config.toml
n_layer = 8
d_model = 256
n_head = 6
n_kv_head = 1
head_dim = 32
d_mlp = 704
vocab_size = 2048
activation = "swiglu"
norm = "rmsnorm"
norm_place = "pre"
norm_eps = 1e-05
positions = "rope"
rope_base = 10000.0
rope_fraction = 1.0
qk_norm = false
attn_scale = 0.177
bias = "qkv"
tie_embeddings = false
parallel_block = false
init = "normal"
init_std_qkv = 0.0384
init_std_o = 0.0
init_std_up = 0.0384
init_std_down = 0.0
optimizer = "muon"
lr = 0.00863
lr_mult_o = 3.0
lr_mult_down = 0.7
beta1 = 0.95
lr_head = 0.00612
grad_clip = 1.0
warmup_steps = 200
schedule = "wsd"
decay_fraction = 0.853
decay_shape = "linear"
final_lr_fraction = 0.0
batch_tokens = 32768
seq_len = 256
doc_mask = true
z_loss = 0.0001
train_tokens = 380400000
steps = 11609
dataset = "wikipedia_en"
MLP neurons of a small language model. Each row is named by its layer, matrix (gate and up: input weights) and neuron, and shows model dimensions 160-223. Each number is 128 + 32 x the weight over its row's rms, rounded and kept within 0 to 255. A neuron's up and down rows have the sign that makes its largest values positive.
After each neuron's rows, "fires on" lists the tokens most often at its 100 highest values on Wikipedia text that the model never trained on.

L2.gate147 [121 181 117 159 110 120 125  96 141 156 137 143 113 179 138 122 121 119 163 135 185 129  80 133 130  77  98 122 141 134 171 102 108  82 108 155 133 116 113 138 100 129 120 114 146  97 123 121  81 133 154 145 128  98 128 100 103 151 108 167 159 100 198 128]
L2.up147 [174 110 143 165 134 179 120 133 101 194 119  86  92 109 137 127 143 200  88 146 171 141 197  80 106 150  93 130 194 137 144  92 124 142  95 168  78 121  82 150  81 133  69 147 112  91 105 154 117 145 113 128  95 131 144 166 121 124 132  69 134 138 108 112]
fires on: "ian", "ish", "g", "ine", "way", "ines"

L2.gate387 [127 140 152 101 195 151 149  91 152 128 135 174 206  85 114  99 129 162  74 108 170 116 128 171 159 124 111 139 141  85 117 104 166  98  95 110 156 187  95 107 178  89 131  96 175 130 110 131 158 126 154 148 136 127 182  84  77  65 159  91 192 106 110 179]
L2.up387 [155 197 115 140 195  77 165 160 127  93 134 169  89 160 104 116 166 137 133  96 114 156 113 148 156 142 152 136 100 143 124 145 205 146 124 176 160 157  98 191 143 118  95  96 102 179 199 199 118 171 129  99  74 135 112  91 118 132 144 114 148 164 119 124]
fires on: " work", " show", "ess", "our"

L2.gate693 [122 102 178  80  96 102 125 144  93  93 101  84 147 156 150 176  60 183 150 115  94 132 166 144 155  97 128 151 146 126 140  76 118 131 111 133 126 111 156 128  96 114 128  96  85  80 116 139 137 173  72  76 143 151  91 150 124  66  94 119 124 145 123 147]
L2.up693 [148 124  93 192 158 155 149 137 128  75 126  77 144 146 158 121  44 115 149 134 101 118 111 139 154 142 117 152 180  93 169 117 137 151 115  76 110 127 166 128 115 124 128 131 143 122 169 152 129 196  88  85 107 144 190 113 143  65 115  92  66  51 159  86]
fires on: "ons", "ren", "ors", "en", "s", "els"

L2.gate591 [ 53 106 171  77 131  62 113 109 177 131 193 128 175 147 213 114 114 131 113 106 167  94 131 129  90 182 108  93 113 110 139 127  83 102  93 190 100 122 133 186 159  88 156  94 122  79 170 153  98 158 186  89 124 149  55 109 150 146 122 164 184 103 155 108]
L2.up591 [ 93  92  85 141 159 160  98 108 113 152 124 100 167 197 156  82 117 125 139 166 132 174 133  66 131 122 149  65 152 110 147 134 137  85  91 101 162 111 156 171 184 145  96 114 141 137 149 180  90 120  95 144 113  96 138 187 184 156 146 115 125 146 108 111]
fires on: "anc", "P", "ang", "p", "ling", "ing"

L2.gate435 [183 146 146 127 138 124  81 110 156  65 140 118 110 170 107 128  97  84 104  79  48 119 109 108 113 189 166 117 149 108 125 163 129  94 101 106  86 138 117 141 145 150  78 116 161 197 122 118 185 184 120 115 153 155 143 160 158 125  94 142 148 151  72  98]
L2.up435 [139 183 108 122  98 148  92 135 188 111 117  96  80 184 162 143 111  96 108 147 121 144 231 131 173 102 131 162 185 111 145 141 118 170 164  92 110  95  95 129 102 169 107 154 149 213 148 149 148 179 153  93 119 137 131 163 125 135  91 151 109 163 157  78]
fires on: " |", "ac", "ight", "ach", " "

L2.gate507 [124  96 139 100  92 176 145 156 135 154 111  97 118 125 125 126 143  99 136 121 131 102 163 107 135 171 116 130 112 130 105 147 132 153  98 156 134 125  91 182  94 125 115 106 134 112  85 191  80 107 168 145 110 105 131 123 157 120 126 158  96 113  75  86]
L2.up507 [184 124 100 142 119 135 136 101 159  75  54  81 128  95 124 139 174  81 123  81  80 109 157 186  84 107 102  90 157 231 124  91 100 142  53 178 129 107  74  96  95 137 115 148  44 132 124 153  95 144 131 100 132 174 106 200 122 139 117 114 136 109 124 158]
fires on: "it", "is", "ad", "ct", "lo"

L2.gate145 [113 100 131 139 132 146 146 139 129 159 132 157 130 150 103  45 164 127  90 123 119 105  88  72 181 139  95 152 128 115 108 113 124  72 111 129 104 124  82 148 128 132 135  70 112 143  91 112  75 162 100 166 147 197  96 146 100 113 156 101 143 139 172 129]
L2.up145 [165 102 151 112 111 130 106  86 141 144 165 112 195 130 118  73 117 213 207 176 137 105 114 105 128 189 153 102 134 163 161 126 126 104 107 142 123  87 183 150  76 147 159 114 105 126 120 130 107 119 105  71 156 115 137 133 159 151 138 176 120 166  82 140]
fires on: "um", "un", "al", "es", " him", "ing"

L2.gate510 [109 183 204 162 173 160 177 131 149 115 139 132 157 193  70 145  74 116 157  59 128  96 114 127 111 159 189  75 107 174 112  98 166 125 115 127 204 134 144 113 127 155 133 186 145 124 124 159 167 141 105 147  83 169 140 165 143 149 112  79 151 117 198 141]
L2.up510 [ 93 158 123 167 175 109 131 126 123 104 156 117 166 158  95 123 137 158 126  72 124 142 113 179 103 125 160 142 110 145 196 100 114 127 209 137 129 185 147 123 113 102  60 177 156 150  93  86 148  95 147 122 127 155 126  73 154 152  79 162 133  93 115  94]
fires on: "f", "arl", "ob", "old", "ud", "ard"

L2.gate618 [161 133 192 149 177 132 146 108 146 115 103 133  97 197 124 171 112 116 133 133 142 129 163  88 118  84 109 140 155 135  87 104 131 115 107 153 123 151 170 185 156  85 129 153 143 103 152 137 118  72 131 145 151 162 173 116 156 162  83 123 114 121  95 154]
L2.up618 [160 174 144 144 141 136 134 144 165 156 154 131 156 122 126 167 105 131 144 160 168 137 101 142 107  62 125 113  66  89 166  36 175  99 134  82  97 169 131 176 156 155  79 107 163  79 134 124 168 114 112 120  90 117 188 146  87 110 145 111 175 132 104  61]
fires on: "\n", "ake"

L2.gate597 [130 133 131  92  92 116 140 154 169 112 108 121 186 150  94 129 119 119 135 118 168 188 162 125 171 148 136 175 139  69  84 108 133 129 150 132 189 120 147 172  81 156  98 147 142 117 127 166 145 133 125 171 100 102 164 163 102 155 133 113 182 142 147  86]
L2.up597 [120  95  88 143  59 157 122 129 120  83 145  90 163 157  66 120 150 161 153 128 144 192 136 141 122 120 107 113 165 129  61  94 122 108 189  87 110 116 156 168  79 122  57 163 115 136 123 179 123 111 128 119  41 136 167 159  88 123  98 161 170 151 162 118]
fires on: "|---|", "per", " ent", "ak"

L2.gate512 [127 161 157 103 168 119  86  98 159 136 128 136 155 122  82 104 162 125 148  96 132 150 178 107 125 138 127 103 165 162 110 124  45 112  86 133 211  95 152 143 158 169 113 161 137 148 153  77 161 185 155 109 121  83 115 148 202 147  93 121 123 179 105 156]
L2.up512 [ 94 127 103  41  96 166 147 138  77  88  27 103 158  81 115 125 121 167 184 156  75 133  88 161 181 147 146 148 166 142  65 137 156 151  67 146 112 108 150 138 111 151  93 147 109 130 118 139 123 109 148  77 121 129 160 145 142 142  87 190 127 214 141 106]
fires on: "ut", "ak", "ult", "os", "ass"

L2.gate500 [100 167 170 115 160  89 131 122 130 132 140  80 163 114 108 116  78 165 108 100 177 110 174 134 149 124 183 153  94 117 109  95 200 134 136 115  74 153 128  97 149 173  84 139 154 101 162 152 130  91 166 191 102  77 168 137 153 103 165 149 140 103 158  77]
L2.up500 [128 156 140 142 149 140 150 124 163 154  87 115 104  23 152  83  78  93  75 138 210 163 174  81 112 141 152 162 132 127 137 163 185 125 110 171 113  88 136 151 139 168 125 151 125 113 161 129 120 133 172  63 152 134 177 146  85 138 202 142 122  50 176 172]
fires on: "ag", "arl", "ac", "ad", " Mad", "am"

L2.gate686 [103  87 160  59 146 101 153 138 159 182  76 121 127 173  63 129 151 130 143 108 133 168 128 137 113  80 103  64 107 167 120  92 120 104 128 153 170 145 137 162 134 115  85 133 139  69 165 152 126 101 142 124  79 151 120 107 115 107 151 126 127 185 142 160]
L2.up686 [152 140 129 111 150 186 151  51 137 149 124 160 172 109  58 193 126 127 153 142 112 124  86 113 156 127  87  94 137  82 112  91  83 130 104 116 181 105 138 141 182 179 172 143 102 136 166 194 129 139  99  80 110 114 132 100 152 179  58 112 130  94 158  93]
fires on: "i", "e", "ak", "o", "^{"

L2.gate321 [ 86 111 111 190 157  78 175 181 146 152 161 179 115 143 130 160 140 195 166 144 160 132 135 152 173 119 112 112 131 112 101 127  84 129 130 132 148 136 146 138 124  76 132 163 176 122 178 129 146 135 134 149  68 185  92 129 146 177 105 127  91 120 131 147]
L2.up321 [114 162 140 163 148 120 141 148 140 139 170 137  93 149 106 113 167 144 164 123 141 170 144 107 147 156  69  92  82 120 116 118 140 123 126 164 198 112 150  78 141 127 124 160 194  97 118 150 124 180 115 174 124 151  65 151 130 148  98 127 158 102 131 149]
fires on: "ro", " bro", " Bro", " ro", "way", "0"

L2.gate336 [135 102 183  69 173  83 103 106  70 117 177 120 144 104  85 146  64 164 158  90 159 113 121 132 179 100  70 153 146 147 157 190 144 107 165 181 143 126 104 166  99  86 122  63  88 117 139  94 116 175 107 133  88 119 108 100 163 122 151 126 107 158 115 181]
L2.up336 [127 128  98  87 148  70 141  61  86 155 168 177 142 101 157 107 124 155 106 134 130 154 119  64 118 140 120 156 138 111 139 120 146  97 141 156 117 141 202 167 201 130  26  75 161 118  89 126 118 136  88 141 153 155 131 152  94  93 137 174 109  90 125 164]
fires on: "\n"

L2.gate236 [136 155 116 115 111 177 138  92 141 128 156 150 158 113 169 150 114 101 122 101 144 118 140 108 166  83 124  91 154 143 143 138  57  99 136 118  87 148 190 179 185 113 158  94 165 120 132 204 184 150 185 142  91 131 113 147 129  81  73 133 180 104 133 108]
L2.up236 [ 87 148  77 139 162 204  93 147 152  58 140 186 115 109 177 202 162 146 182 161 156 126 145  86 134 123 173 119  46 142 133  99 115 149 102 155 162 146 131 140 191 174 151  70 151 120 131 129 177 136 140 117 143  77 114 146  72 163 169 138 139 143 127 177]
fires on: " cont", "fl", "ens", "in", "reat", "ect"

L2.gate692 [171 139 125 205 133 119 111 168 100 109 128 111 140 108 117 123 117 179 191 151 169 102 134  61 142 153 105 183 105 142  86 131 116  95  97 100 194 159 100  88  76 112  78 122  89  84  86 119 151  97  62  72 117 123  97 152  64  76 135  92 171 100 168 132]
L2.up692 [ 89 121 124 149 169 165 162 137 106 164 151 172 105 188 125 103 180 213 169 192 159 150 107 112 150 101 138 155  94 155 135 135 133 105 143 132 211 142 137 117 143  90  71  83 160  93 115 100 131  78 102 151  79 136 122 126 109  85 165 158 169 105 134 164]
fires on: "\n", "all", "30", "im", "att", "ph"

L2.gate701 [111 106 138  94 126 123 147  88 102 155  91 134 160 105 132 116 129 156 139  82 168 101 158 127 142 185 132 160 178 165 175 153 147 140 124 123 170 144 163 122 140 122 143 140 118 156  99 162 139 117 160  92  80 101  99 126 112 176 142 120 137 121 170 101]
L2.up701 [102 157 208 117 104 137  98  92 104 128 118 136 177 124 149 121 151 118  72 100 126 161 162 131 144 107 146 162 104 209 208 111 111 119 118 162 132  89 151 163 100 125 152 129  89 111 124 151 111  94 147 162  89 138  60  80  72 128 140 160 149 125 126 156]
fires on: "el", "us", " bel", "ch"

L2.gate304 [ 95 101 121  76 115 120  99  84 137  74  99 188 125 140 131  95  84 136 135 127 124  82 109  78 103  60 122 165 124 119 129 180 157 146  89 111 101  80  80  87 101 149 188  91  76  64 166 113 128 156 112  86 116 105 110 149 150 140 107  70  98 109 136  86]
L2.up304 [ 97  94  65 132 143 148 108 157  70  86 101  65 157 175 113 144  84 105  68 172 114 154 197 109 162 120 106  72 104  88 131 146 108 151 159 125 207 191 137  65 161 120  73 177 138 172 120 170 178 138 112 165 120 167 132 161 115 138 163 144 152  96 121 119]
fires on: "f", "ir", "un", "if", "ent"

L2.gate450 [123  80 149 142 115 110 136 173 168 122 147 123 190 103 120 144 143 169 106 136  98 103 129 157 170  99 149 183 151  96 180 160  82 149  75 122  82  51 116 124  80 138 151 163 161 103 158 114 129 158 220 163 151 151 140 152 121 153 113 125  91 152 163 104]
L2.up450 [ 53 177 101 131  87 159 171 145 214 132 112 126 108 163 172 109 156 170 145  41 134 125 108  82 132 184  75 144 103 128 143  61 152 112 178 146  94 113 133 165 156 124 159 115 115 142 119 178  86 103 147 156  93 130 133 151 139 126  99 150 220 120 182 227]
fires on: "ic", "ific", "ative", "ant", " most", "ric"

L2.gate273 [108 133 137 129 145 117 136  63 114 160 111 152 145  93  88  99  69 103 136 104 114 183 200 104 150 155 131 122 162 146 189 117 166 102  85 143 118  44  84  88 159 135 177 110 149 151 104 149 105 104 147 124 155 120 211 162 166 113 132 135 149 198 130 141]
L2.up273 [ 97 119 172 117 178  99 134  91 162  99 129 130 155 151  63 147  66 141 128 103 129  61 176 165  97  94 132 144  73 144 166 107 141 155 118 149 125 125 139 181  92 158  81 134 148 151 146 142 172  42 129  78 188 119  92 132 107 192 138 117 127 102  97 147]
fires on: " along", " met", " inst", "ether", "ribut", "ross"

L2.gate233 [147 180 159 215  95  71 112 122 101 124 111 160 101 102 147  38 150 164 159 112 163 102 141 126 132 110 148 169  68 125 131 146 181 109  92 105 187 116  93 139 142  92 138  70 138 149 167 173 118 125  91 130 136  83  83 187 152 128 135 123 161  94 148 167]
L2.up233 [111 124 126 101 109 176 128 102  67 120 150 183 119 110  80 104 174 115 142 139 158 126 195 140  81 131  92 128 176 189 151 137 212 151 151 172 137  84  88  95 189 112 129 148 203 154 108 126  86  46 168  80  87 121 116  85 130 135  83 159 157 136 113 145]
fires on: "ert", "ort", "t", " estab", "otes"

L2.gate117 [105 148 115 152 105 120 151 111 139 131 154  90 150 143 117 119 100 141 120 122 144 145 147 134  80  88 119 202 178  98  87 137 145 137 122 137 123  70 138 135 129 106 133 178 189 128 173 103 158 180 142 100 115 151 136 117 153 173 134 140 149 114 201 136]
L2.up117 [ 79 152 138 150 110 215 124 129  99 172 142 184 183 110 156  83 147 132 162 137 118 155 125 106  90 132 109  81 159 122  92 121 142 120 149  90 110 160  99  74 129 184 111  90 169 107 125 135  61  97 111 157 135 125 226 116  78 138  97 113 175 136 105 112]
fires on: "ross", "us", "pe", "io", "e", "ity"

L2.gate253 [134 165 107 128 131 126 119 160  86 102 151  83 132 183 102 188  78 122 125  55 138  60  86 137 192 164 142 133 129 136 121 108 147 125 132 136 144 139 157 146 158 109 142 116 137 137 155  89 112 102 118 131 123  95  97 172 137 112 116 112  47 111 162  41]
L2.up253 [171 154 162 158 142 193 156 131 130 153 173  68 150 166 102 103  71 131 148 142 129 115 106 128 106 127  72  88 151 141  71  97 162 110  49  82 173 140 125 135 128  91 132 151 106 116 141 130 111  99 124 199 135  87 142 124  91 135 126 114 176 145 107  93]
fires on: "ast", " last", "ess", " only", "ater"

L2.gate90 [ 69  91 127 158  98 123 185 151 145  60  45 120 130 124 111 154 137 151 134  78 102 124 113  94 108  93 108 170  62  92 148  94 177  76 101 122  92 113 118 108 152 123  96 114 138  82 121 156 156 128  92 126 153 118  77 110 137 115 131 157  76 109 165 121]
L2.up90 [143 162 157 159 120 142 164 178 127 147  53 128 126 152 117 141 165  90  86 126 126 103 202  85 143 169 124 142 113 162 247  45  61 120 108 119  83  67 106  85  70 121 164 136 140 104 153  96 136 148 107 120 124 157 158 100 111 111 174 122  97 130 119 118]
fires on: "it", "al", "yp", " organ", "ial", "gan"

L2.gate219 [135 138 142 122 106 136 168 142  74  84 115 125 112 121  48 103 181 129 116  58 140  87  87 107 105 105 116 197 153 140 132 129  88  83 113 123 179 129 102 116 128 146  96 127 173 147  96 109 220 141 176  92 101 125 134  62 152 151 156 139 203 153 110 164]
L2.up219 [ 54 118 198 142 183  84  84  96 142  95 117 111 228 117 171 136  94 138 155  95 138 114 100 124 134 213 151 145 114 122 222 128 102 121 106 157 103 167 210 150 127  87 182 111 151 141 143 112  93 152 195 164 146 155  93  94 162 165 126  80 151 187 106 139]
fires on: "an", "ir", "l", "f", "arl", "ri"

L2.gate191 [133 163 171 114 187 108 147 106 107 114 143 118 100 108 169 114 138 130 185  66 152 194 149 119 112  88 102  44 106 121  98 131 120 103 118 102 112  86 137 109 103 128 163 165 171 122 101  93 147 105 137 138  54 128 117 117 117 107  92 127 141 112  74 173]
L2.up191 [124 135 223 171 162  98  94 116  93 122 178 166 141 132 134 160 139 122 162 189  90 124 129  91 146 113 135  81  79 115  81 121 120 109 120 112 189 124 139 155  99 166 120 150 168 157  59  97 134 133 116 169 129 170 170 181 123 100  86 113 107 157 130 125]
fires on: "e", "ide", " place", "ode", "ge", "ake"

L2.gate94 [177 110 121 146  89 142 214  80 139 120  97 161 103 107 147 114  93 113 129 129  95 152  83  67 153 110 138 139 152 132 127 153  82 124 131 125 103 125 201 117 130 133 127 118 168 115  52 166 132 116 148 151 126 141 123 141 131  85 173 185 101 101 105 118]
L2.up94 [128 178 140 218 117 151  60 137  79  99  80 112 137 136 116 153 149 149  46 146 140 123 136 139 182 116 122  50 133  66 128 148 107 143 124 127  87 154 103 150 205 152 154  94 133 130  61 118 107 152 124  84 166 130 149 123 123 141 118 146 100  95 140  91]
fires on: "ed", "ant", "ain", "and", "ted", "ot"

L2.gate214 [122 113  70 125 156  99 164 142 157 123 150 190 141 148 130  81 179 200 118  66 132 111 113 134 103 186 144 111  93  78 129 107  78 146 152 163 119 156 151 179 145 134  88 109 163 122 128 175 136  64 137 124  97 143 198 148  73 161 200  50 109 114 106 121]
L2.up214 [117  29 153 111 168 144 116 140 146  89 130 203 117 121 131  56 149 173 143 101 143 117  86  80 180 146 176 115 140 109 116  94 101 140 123 152 101 127 147  63 124 110 140 140 163 161  69 160 117 114  73 100 171 107 113 153 133 136 114 104  66  92 112 117]
fires on: " ad", "iz", "ost", " post", "ik"

L2.gate599 [105 134 131 129 129 125 131  72 179  93 140 178  98 173 165 109 154  77 102 117 143  87 101 191 213 193 136 135 169 173 123 107 143  78  91 128 150 177 129  90 111  71 173 136 173 131 110 168  98 191 152 116 108 159 100 111 131 140 132 188 149 113  45 154]
L2.up599 [149 117  94 107 138 154 223 110 186 119 123 159 173 148 157 117 115  96 146 127 110 116  96 123 149 200 119 132 129 173 135  92 110 186  93 152 117 112  85  95 146 150 164 131 138 168  81 131 168  75 139 128  85 108 162 147 123  93 106 144 162 123 103 122]
fires on: "M", "m", " M"

L2.gate662 [104  94 103  93  90 140 100 116 152 154 140 141 156  75 106  78 173 129 119 133 120 149 108 160 155 106 148  92 184  99 114 144  63 124 101  83 205 109 161 120 157 141 132 111 132  90 156 168 113 116 129 123 166 171 162 119 126 117 142 108 195 112 129 181]
L2.up662 [110  88 134  70 109 142  87 174 162  97 151 129 126 133 170  79 162 103 115 132 133 174 149 180 110 115 132 114 146 119  95  91  94 148  91 121 150 132 148  76 143  68 158 128 197 161 120 170  65  77 107 116  79  21  84 121 188 107 185 187 175 134 117 168]
fires on: " inv", "anc", " var", " soc", "iss", "oc"

L2.gate165 [163 140 170  86 122 115 141  77 163  85 109 185 116  75 111 105 138 190 115  74  58 134 169 144 112 137 136 129 138 118 163 153 167  99  92 131 187 109  96  84  76  92  86 139 121 158 130 132 148 138 184 169 121  58 138 105 150 125 132 162 111 111 149  94]
L2.up165 [135  81 174 129 141 146 179 115 120 111 133 140 109 134 145 177 135 152 111  91  88 142 169 109 108 145 149 113 126 102 132 111 174  76  47  94 139  91 123 151 109 155  97 103 130  97 154  96 141 116 177  93 131 120 117  99 162 151 174  85 136  88 118 119]
fires on: "el", "oot", "old", "om", "able"

L2.gate603 [140 172 106 139  98 156 135 161 125 166 163 164 161 147 148 133 133  95 150 108 149  91 142  95 120 153 124 111 103 170 128 135 130 118 124 162 142 128 169 145 169  97  77 128  89 126 189 159 115 165 132 139 116 125 180 135  92 172 131 142  83  97 114  69]
L2.up603 [121 155 144 101 106 127  92  77  94 166 167 166 144 146  81 143 168 145 153  92  66 162 137 163 102  66 147 148  77 149 108 137 129 145 112 124  95 196 127 175 140  79 124 181 212  96 151  98  86 135 137  87  51 162 148 155 150  90 135 175 121  68 120  99]
fires on: "i", "ak", "au", "ar", "a"

L2.gate455 [105  77 149 128 103 137 146 132 154 162 109 117 139 102  99 164  87 195 101 144 146 131 108 152 101 159  66 131 189  88 133 141 191 132 143  91 134 145 179 108  88 142  59 183 129 112 162 126 171 150 160 120 183 109  98 130 132  33 102 179 142 150 101 197]
L2.up455 [152  89  94 116 109 187  98 120 128 149 110 193  83 127 132 149 108 140  92 102 100 112 132  99  59 103 112 162 155 139 123  70  83 119  54  82 126 132 166 174 138 162 126 104 138 169 119 103  59 136 153  85 109  84  99 155 146 115 141 167 124 102 123 152]
fires on: " Em", "ty", "r", "n", "v", "y"

L2.gate46 [125  85  95 125 162 162 122 171 119 121  81  84 104 136 165 165 134 199  85 117 104  86 120  61 118 157 166 102 128 143 103  92  91 128 146 120 174 165 160 157  94 164 101  75 138  86 216 114 130 179 142 144 142 149  65  86 111  69  70 113 124  66 194 120]
L2.up46 [ 95 138 164 196 117  70 121 160 114 141 137  68 157  74 142  83  74 128  85 143 100 109 112 120 107 127  85 112 110 161  75 144  93 167 185 122 170 129 130 140 123  91 145  95 164 149 130 100 123 128 125  94 115 182 158 107 139 138 110 107  41 179 101 127]
fires on: "em", "ide", "ill", "ink", "ment", "un"

L2.gate492 [142 157 162 142 246 105 181  86 138  81 129 111 141 140 132  91 127 145  99 154 178 134 142  73 151 188 124 110 135 113  88 161 165 152 117 164  95 109 176 118 165 173 141 124 101 150 132 167 170 152 148 129 173  80  84 137 179  95 109 160 150  88 164 171]
L2.up492 [222 128 121 153 155  82 210  77  98 152 123 131 138  62 134 160  80  35  56 150 134 100 146 139 164 210  99 118 104 100 105 177 109 136 139 106 100 137 123 121 164 135 155 148 149 154 163 118 161 141 149 112 168  49 122 170 168 110 145 145 146 101 104 186]
fires on: "m", "am", "\n\n", " by", "anc", "arl"

L2.gate592 [135 117 145 139 137 113 161 124 149 140 111 134 140 185 103 118 106 150 148 184 135  93  98 178 132 107  78 155 102  48 123 144 136 128 199 158  62 177 108 168 129 118 152 139 145 101 144 140 120  88 110 206 154 186 113 145 162 185 162 100 124 144 159 141]
L2.up592 [170  75 127 163 200 174 168 168  72  89 155 141 137 145  88 101 153 159 139  68 127 134 115 191 143 135 175 122 102 108 127 122 144  98 130 181 129 108  97 178 159 124 131 136 150 152 153 155 125 118 180 152 118 134 147 135 100 143 134  74 102 126 133 105]
fires on: " ro", "che", "ro", " Che", "he"

L2.gate109 [111 132 120  88 139 105 126 109 121 118 146 149 131 133 124 109 149 124 151 180 141  98 136  74 135 144 157 132 132  95 135 101 106 170 147 165 145  87 203  73 111 115 168 138 119 138  95  72 151 152 112 131 105  94 107 117 101 104 156 182 120 164 127 155]
L2.up109 [115 143 172 123 134 134 203 127  88 133 105 146 135 148 131 118 115 139 106 153 147 153  77 132 116 122 123 100 123  66 151  81 168 158 115 142  85 170 115  83 130 139 125 100 128  93 125 103 129 167  77 104  97 158 186 177 167 157 116  70 149 137  94 120]
fires on: " count", "her", "ount", " group", "A"

L2.gate196 [ 89 139 170  46 175 118  92 125 123 107 145 148 150 130 148 121 156 125 152  95 200 139 112 121 187 151 146 131 158 149 124 144 136 181 147 143 219 117  94  74 155 104  77 108 129 109 113 120 117 166 158 159 132 115 121  96  93  72  98  92 114 131 104 147]
L2.up196 [156 114 114 132  92 121 124 134  97 174 136 104 151 132 104  88 135 157  55 108 107 120  99 100 146  87 105 114 174 126  92 127 199  92 113 155 114 151 129  88 142 103  70  66 152 136  72 118 167 111 212 164 144 146 124 129 153 106 157 193 174  94 200 167]
fires on: "ri", "te", "h", "ud", "ail", " for"

L2.gate463 [ 69 190  67  74 133 128 152 132 105 158 138 164 140 166 119 159 108 127  96  99 136  47 172 151 115 180 138  66 121  89 114  75 159 133 112 135 161 152 125  98 114 101 159  80 203  90  71 146 145 151 144 159 125 104 120  98 129  90 126 136 132 151 120 163]
L2.up463 [130 140 164  90  87 116 155 150 144 177 126 129 149 128 118 142  88 155 101 112  60  11  95 114 132 152  86 205 114 143  75 145 190 160 212 132 125 107 149 129  73  82 142  98 173 139  97 145 142 150 188 127 102 102 127 112 128 135 130  90  82  87 140 168]
fires on: "'", "\"", " '", "["

L2.gate525 [110 134  38 101  95 111  82 141 138 122 171  76 125 125 147  81  88 144 150 149 151  93  96 152 139 112 111  86  75 116 162 134 114 127 166 120 121 112  92 139 116  85 120 124 124 136 141  71 155  93 123  89 165 131 128 148 129 190 127 125 111 162 106 153]
L2.up525 [ 94 124 107 121 128 139  95  51 145  99 108 121  77 138 124 167 146  80 129 172 104 119 163 159 134 157 179 127 118 126 164 144 139 139 139  82 164  91 133 117  83 143 128  63 180 140 133 153 116 156 150 205 122 155 173 100 161 166 169 145  93  76 139 158]
fires on: "on", "ir", " educ", "l", "ree", " des"

L2.gate454 [134 169 170 114 112 132 135 116 132 142 177 120 165  59 127 133 109  96 176 101 119  95 121 125 113 191  65 145 157  88 165 144  78 161 161 136 141 154 107 140 131  64  90 123 122  83 146 180 134 132 116 126 133 106 142  63  80  90 135 142 104  94 122 182]
L2.up454 [139 153 162 155 113 124 133  94 113 154  97 155 142  77 191 103  82 131 119 139 141 136  67 166 149 148 132 178 148 126  97 136 115 128 160 160 155 147  77  77 191 174  97 155 187  64 144 111 125 190 102 171 119 171 179 156 157 137 157 172 123 138 139 132]
fires on: "a", "i", "us", "is", "ium", "um"

L2.gate685 [ 75 167 119 132 132 151  84 163 109 169  98  87 188  86 126  96 108 102 122 101 171 114 125 133 105 128  81 211 147  86 158 149  76 112 155 114 111 124  95 179 177 155 136 111  27  50 112 146 136 123 150 131 127 120 144 105 112 150 124 155 197  74 177 159]
L2.up685 [124 140 135 172 181 131 127 123 125 114 102  99 128 117  85  91 173 204 130 142 126 164  51 148  99 115 146 184 124  72 117 167 160 148 116 108 127 108  79 143 138 119 154  96 174 108 163 138 146 142 101  68 162 133 108 129 163 112 193 116 176 136 127  88]
fires on: " per", " Per", "as", "aw", "os", "em"

L2.gate188 [115 145 134 125 132 159 172 226 157  65 139 153 176 118  96 153 143 141 130  83 122  97 117 137 120 108 145 153 117 122 129 115 135  71  78 146 191  81 106 126 121 123 101 127 102 150 150 170 132  87 161 150  77 158  90  70 112 167 136  80 111 128 129 106]
L2.up188 [130  93 132  89  96 133 169 158 133 157 107  96 105 155  96 110  85 134 133 126 118 107 122 115 129 134 179 123 130 111 158 129 124 196 129  70 110 155 111  50 148 104  80 121 129 151 129 209 153 132 148 152 113 106 175 119 127 133 174 145 159 133 131 118]
fires on: " public", " commun", "ron", "ublic", "ilitary"

L2.gate98 [115 136  36  89  87 133 142 116  93 101 131 112 146 155 163 174 124 192 121  97 156 137 161 112 185 105 127 138 113 124 203 156 158 119 177  75 146 155 138 122  75 118 106  98  65  67 125 118 105 107 166 129 112 124 114 115 104 181 131 150 142 138 161 105]
L2.up98 [135  65  79 115 177 138 102  53  60 173 154 158 184 160 124 140 157 108 164 129 131  62 136 115 120  80 144 116 112 104 152 133  94 115 138 121 125  68 193 100 139 130 164 136 128 188 122 163 130 132 100 165  89 145  95 136 114 109 112 129 151 134  84 138]
fires on: "ort", "et", "ry", "ing", "ab", "est"